Weights of a small transformer language model.
Size: 10 layers, MLP 896 tanh GELU, vocabulary 3496, 18.2M parameters.
Architecture: LayerNorm before each block, biases, tied embeddings.
Training: 574M tokens, 4377 steps.
MLP neurons of a small language model. Each row is named by its layer, matrix (up: input weights) and neuron, and shows model dimensions 144-239. Each number is 128 + 32 x the weight over its row's rms, rounded and kept within 0 to 255.
Before each neuron's rows, "fires after" lists the tokens most often just before its 100 highest values on Wikipedia text that the model never trained on.

fires after: " l", " L", "-", " sh", " h", "r"
L3.up630 [180  99 130 140 185 163 176 170  90 169 159 111 108 150  79 159 141 127 121  96  93 142 115 149 147 112 147 151  90 145  80 196 124 151 145  84 193 159  93 130 140 121 175 158  90 119 140 101 129 140 107 114 118 154 103 159 185 128 138 204 114 117 122 133 101 179 148 142 171 178  86 199 120 103  79 106 147 106 113 141 142 112 147 119 156 127  85  62 103 128 102  97 128 101 171 111]

fires after: " c", " C"
L5.up445 [204 115 128 183  74 109 146 162 141 128 116 125 120 116  99  54 147 110 142 146 138 166 158 120 173 137 138 129 166 106 142 182 115 177 100 118 138  75 161 135 171 107 116  64 149 139 120  78 110  86 145 116  82 147 157 153 121 117 136  55  94 169 107 163  89 157 121 131 169  64 128 155 103  93  94 117 136 137 122 159 121 144 139 107  47  83  86 143 125 160 128 166 110  98 111 158]

fires after: " D", " d", "in", "i", "an"
L5.up175 [132  85 104 167  72 142 126 133 147  77 114 144 164 122  97 123 157 100 135 147  67 150 144 103 141 103  70 129 104 125 105 114 160 146 140 164 108  92 101 118  85 137  50  86 145 177 138 162 123 164  79  86 116 149 136 109  99 133 154 102 157 173 138 142 159 128  92 113 151 138 177 123 131  47 168 150 168 113  77  93 112  82 110 110 100  91 132 103 119  99 177  93 121  79 143 160]

fires after: " E", " A", " F", " a", "'", " I"
L5.up195 [189 104 135 153 137 115 154 171 178 163 149 108 101 104  96 161 121 133 117 117  41 150 131 147 153  95 114 121 107 167 212  63 145 152 123 157 133 117 127 161 137 143 125 198 147  94 146 184 135  85 149 165 122  97 153 175 148 124 126 137 178 106 125  94  89  92 117  72 106  87 176 104 104 119 163 144 177  61 111 121 135 159 112  78 170 165 126  74  86 154 143 105  67 107 133 167]

fires after: " the", " The", "The", " I", " O", " M"
L3.up78 [135  76 128 121  80  94 152 108 142 100 132 212  61  59 107 166 183 111 177 130 122 143 164 119 157  76 102  95 123 157 124 120 127 135 136 117 115 174 129  90 145 178 134 152  97 170 161  74 106 131 176 141 161 119 124 128 130  94  94  60 121 127 149 134 134 136 104  78  92  86 146  61 183  77 189 102 110 133 128 122 145 181 106 161 100 194 158 154  90  65 150 121 109 116 139 120]

fires after: " B", "ub", " T", "Q", " N", "==B"
L3.up513 [137 139 152 217 113 159 133  67  88 135  62 195 123 135 110 101 217 142 181 153 115 142  96 116 110 162  87 116 187 139 141  83 114 168 144 124 115  94 131 137  87 125 119 129 124 179 103 120 116 178 137 164 118  98  92 122 170 131  77 144 139 126 149 114 138  92  87 125 165 138 134 105 127 174 115 139  45 148 129 118 144 179 105 120 125 142 101 103 148 132  72 127 153 112 113 123]

fires after: " B", " R", " S", " M", " W", " L"
L7.up492 [117  91  89 107 119 149 111 136 193 118 143 165 151 178 109 150 115 140 130 156 127 182  89  55 109 116 115  84  99 157 116 133 175 113 172 151  57 149 145 167 159  92 127 147  92 125  96 100  65  66  94 167 154 172  87 126 132  93 142 136 166  92 135 142 140 120  77 188 107 157  37 137 117 110  93 119 146  84  96 179 174 123 168  40 104 147 131 123 139 140 143 103 194  99 141 120]

fires after: " C", " M", " c", " n", " m", " P"
L3.up105 [150  57 135 123 111 130 136  80  85 119  48 157 101 134 102  91 177 123 151 124 188  87 178 152 130 161 114 103 144 124 134 127  98 124 159  79 114 147  91 132 101 156 171  92 134 124 109 132 145 137 188 122  91 123 130  96  98 114 102  89 153 108  91 139 141 170  84 113 117 135 113 113 145 169 126 124 139  90 140 148 172  79 103 118 104 189 131  84 132 112 116 134 129 155 144 132]

fires after: " m", " M", " B", " b", "ah"
L5.up161 [143 153 145 111 150  97 114 133  93 139 177 101 130 124  79 138  54 105 154  57  74 131  85 119 127 137  67 139 178 111 142 146 120 121 108 127 136 136 141 169 137 168 155  89 139 119 118 101  78 145 155 181  87 115 151 102 210 146 130 146 132  91 180 130  87 149 174 133 134 141 108 158 110 115  85 113 108 100 161 132 156 155  84 117  32 122 136  93 131  99 120 102 122 146 121 130]

fires after: " C", " d", " c", "C", " per", " D"
L3.up154 [153 111  70 136 100 144 138 135  49 113 142  89 114  94 125 162  99 140 121  87  93 147 132 138 148 107  98 119 136  98 152 119  97 154 135 129  83 128 152 146 119 129 210  55  93 122 128 124 159 132 199 132  68 114  97 132 108 122 111 111  98 173 132 131 131 139 110 113 145  79 147  99 172  82 110 122 148 130 170 129 108 113 143 133  99  75  49  72 154  81 130 170 123  93  91 100]

fires after: " N", " R", " D", "N"
L3.up712 [ 87 108 184 180 168 159 151  65 144 113 136 108 120 149 138 159 123  78 136 138 121 155 145 103  98 115 123 113 114 112 181 105  61 154  79 135 155 186 144 183 115  95 171 127 105 160 203 111  66  81 112 112  97 122 128 180 135 183 182 112  93 152 154 162 114 111  60 119 102 158  97 132 136 121 160 102 116 139 124 110 102 112 160 133  26 102 144  68 145  78  97 102 142 120 169 108]

fires after: "-", "|", " S", " Total", " N"
L5.up138 [161 117 123 132 121 175 147 102 207 163 129 146 119 122 112 120 176  60 121 121 132 162 153 124 144 180 128 145 129 115 107 193 108  96 104 129 134 109 151  48 107 119  92 152  65 106 129  99 164 132 133 134 158  54 142 177 111 141  46 106 172 123  82 157 144 180 148 188 157 133 144 122 191  71 158 133 100  93 146 109  91  40  83 191  78 164 117 123 157  90 150 143  90 120 169 172]

fires after: " U", " in", " O", " k", " In", " G"
L7.up254 [109  92 115 116  72 151  99 147 129 101 127 110  80 137  98 129 162  55 124  83 110 135 130 148 132 122 156 144 158 136  94 106 139 147 118 145 128  87 115 150 208 101 126 144 149 100 134  83 110 167 104 136 169 151 144  95 146 167 120 116  97 126 115  91  94 157  70 112 124  63 128 157 200 204 105 141 170  90 169 109 189 140 153 157 125 116 105 116  90 114 110 135  52 166 106  98]

fires after: " s", " m", " ", "om", " M"
L7.up334 [138  31 106 112 142 127 194 105 129  73 150 140 117 137 145 102 130  99 138 139 192 107 126 130 122 177 118  92 116  90 179 203 101  95  80  66 168 139  42  99 126 134 118 114  83  97  96  71 102 114 120  98 147 164 127  93 191 177 154 134 106 140  97 143 133 139 152  78 137 140 146 176 129 113 138 121  73 193  98 123 100 170 172 146 156 214 124 114 162  99 161 146 152 114 142 164]

fires after: " in", " In", "In", "os", " C", " Cl"
L5.up303 [ 89 161 139  83  96  99 144  59 138 122  88 123 134  56  66 116 101 122 116 156 106 149  96 163  89 100  91 134 148  85 119 157 115  99  67 130 146 111 142 115 159 112  89 134 112 123 114  94  69 148 164 120 144 178  75 124 167 165 105 167 126 168 126 151 116 172 119 102 132  94 146 109 113 177 183 146  91 146 137 125 128 105  74 116 125 177 158 168 161 103 140 125  71 158 188 132]

fires after: " N", " n", "-", "A"
L3.up50 [139  96 116 171 143 122 166  85 163 169 109 155  77  72  85 126 184 127 134 107 162 153 119 120 140 165 141  82  95  54 129 122 141 140 130 133 136 134 100 105 116 116 115 149 127 105  90 103 142 151  92  77  78  99 161  99  80  91 105 117 178 111 147 153 152 172  57 132 136 161 154 171 157 104 161  76  95 113  64 124 110 123 139  66 119 149 107 135 174 159 116 156  92 114 147 173]

fires after: " l", " n", " Sh", " h", "ail", " m"
L3.up331 [128 117  67 131 130 128 167 117  90 110 130 113 127 125 138 122 150 122 115 122 175 180 173 140 173 144 154 177  58 112 152 129 163 136 107  66 139 161  88  89 180 161 170 124 131 167 146 144 143 165 152 119 131 128 197  58 126  66 136 215 139  65 173  86 151 113 104 161 125 207 122 175  75  86 127 107 144 100  55 178 189  92 150 117 134 141 158 112  92 112  85 118  64  88 138 111]

fires after: " |", " T", " D", " d"
L5.up324 [172 100  94 101 153 143 139  95 150 110 149 155 125 119  47 109  85 148 111 131  81 163 137 139 162 107 122 171  53 134 168 133 149 112 107  70 185 196 144 118 130 187 145 129 123 183 138  90 161 119 126 129 186 112  70 182 137 143 148  93  94 107 157 114  98 119 145 138 129 100 175 117 147  55  99 137 170 112 160 133 170 123 177  78 114 141 132  94  94 118 145 173 139 151 157  77]

fires after: " T", " W", " t", " S", " F", " m"
L3.up373 [139 124 162 115 136 159 121 163 145  87 103 119 101 135 140 155 129 112 115 135 116 174 162  97 104  67 116  82 100 155 107 150 130 115 113 108 102  83 124 125 125 185  90 155  95 187 148  88 137 186 109  85 186 121 148 144 133 166 110  94 128 124 159 125 121  43  94 145 148 130 120 143 125  71  63 113 158 150 183 119 139 151 109  24 158 120 154 115  87 110 160  93 111 125  91 150]

fires after: " the", " a", " his", " and", " \""
L3.up496 [ 89 127  96 109 139  62 149 106 115 140 168 139 107  74 180 108 122 119  96 133 160 143 143 116 118 140 125 155 153 117 120 149 133 134 117 164  98 112  75 165 158 116 113 137 128 159 137 160 137 132  96 125 177 137 190 139 149 105 126 152 119  89 108 104 152 109  94 127 167 149 128 167 110 130 173 130 126 116 113 112 101  93  99  97 103 187 122 156 116  95 155 144  90 157 138 149]

fires after: " T", " f", " F", " t", "Q", "\\"
L5.up818 [155  71 114 109 142 144 117 136 125 124 135 132  82  92 161 163  94 111 100 138 146  87 111 106 117 143 154 140 165  91 164  70 127 156 118 156 177  90  64 154 185 145 117 184  56 123 126 130 152 109 123  72  84 124  58 139 209 106 122 135  50 133 128 134 184 135 177 161 138 155  89  90 150 125 152 155 145 136 144  61 117 208 109  95  74 115 161 149 129 106  86 163 145  89 138 138]

fires after: " s", " S", "s", ";", " p", "in"
L5.up118 [134 142 117 149 126 123 154 120 213 140 156 129 156 132 100 146 135  79 164 144 147 129 192  89 100 132  90 140 111  93 141 111 109 134 102 132 159 110 143 139 107 130 119 127  97 136 174 197 193  57 184  85 101  66  48 149 171 127 140 128 158  84 121 207 120 188 139  67 153 152 125 112  65  77 135 140 158 113  80 140  80 172  84 146 108 136  61 159  91 111 123  56 131 157 111  99]

fires after: " H", " M", " N", " B"
L3.up188 [101  85  78 144 114 118 133 128 179 134 176 112 118 113 108 127 203 137 173 140 158 153 171  74 142 146 161  93 151 141  86 110 169 123 120 153 140 134 125 109 142 122  72 126 112 135  87  77  13 143 149 126  86 157  77 130 200 123 128 104 152 170 103 122 145 120 122 116 157 182 142 116 117 124 166  53 153 125 115 152 131 111  94  99 123 138 139 126 155 186 131 147 120 111 127 180]

fires after: " F", " f", " c", " ex"
L3.up753 [109 168 121 128 184 117  78 120  98  92 125 155 189 120 158 155 135 139 108 167 122 143  90 143  95 158 171 132 107  94 109  97 121 151 138 177 147  87 126  97 227 182  91 160  92 164 121 127 149  41 113 141 124 109 136 167  91 106 169 142 106 117 138  95 110 130  96  99  85 108 154 161 135 124 154 125 161 115  67 134 100 125 164 104  66 113 205 173 109  98 116 164 152 136  58 113]

fires after: " ", "|"
L7.up545 [103  86  80 134 109 112 142 182  89 148 115 175  83 190 149  96 124 133 165 158 154 153 128  75 155 147 138 140 141 137 190 126 110 157  79  84 146  70 115  85 111 130 138 174 127 105 134 115  88 128 115 191 182 115 165 134 159 153 196 102  64 105 154 166 103 127 123  90 122 113 102 105 180  91 117 160 102  75 115 154 106 168 118  64 176 159 152  80 112 126 119 200 137 160 114 154]

fires after: " S", " s", " was", "L", " Nor", " H"
L5.up574 [133 136 119 153 204 112 147 133 138 105 118 117 108 113 104 133 164 129 137 134  97 132 181 156 103 121  95 162 125 146 167 127 101 152 149 137 150 163 171 135 102 132 162 100 120 137 161 152 170 137 140  71 148  74  93 182 151 100 168  80 158 167  64 134 107 143 132 160 103  66  77 104 132  72 161 171 131 118 137 157 134 106 164 101 123  64 149 116 187 143 114 133  75 170 141 113]

fires after: " m", " M", " s", " to", " the", " ("
L3.up729 [176 102 185 142 113 149 159 122  78 163 140 132 188 146 135 155 108  72 107 116 106 114 130 139 181 144  52 151 149 165 161 115  95 140 102 186 175 139  99  96 153 156 167 129 132 138 139 108 121 113 152 137 117 112 124  51  79 102 126  51 117 150 112  88  97 115 124 121  75 129 118 134 144 137 105 102 154 103 112 179 158 169 170 134 122 163 112 161 138  83 126 151  90 172  64 163]

fires after: " the", " E", " O", " beg", " I"
L5.up500 [146 113 152  91 144 176 131 139 100 119 126 124  73 178 105 121 163 105 104  65 201 136 116  61  65  90 143  87 105 168 194 161 100 155 128 134 148 182 154 156 122  76 145 197  87 110  59 152 116  84 119 137 102 107 146  88  66 157 118 120 125 145 115  93  85  98 128 124  97  85 181  97 140  92 130  79  73  98 132 145 140 154 129 101  86 120 137  88 105 112 139 113 104 143 190 102]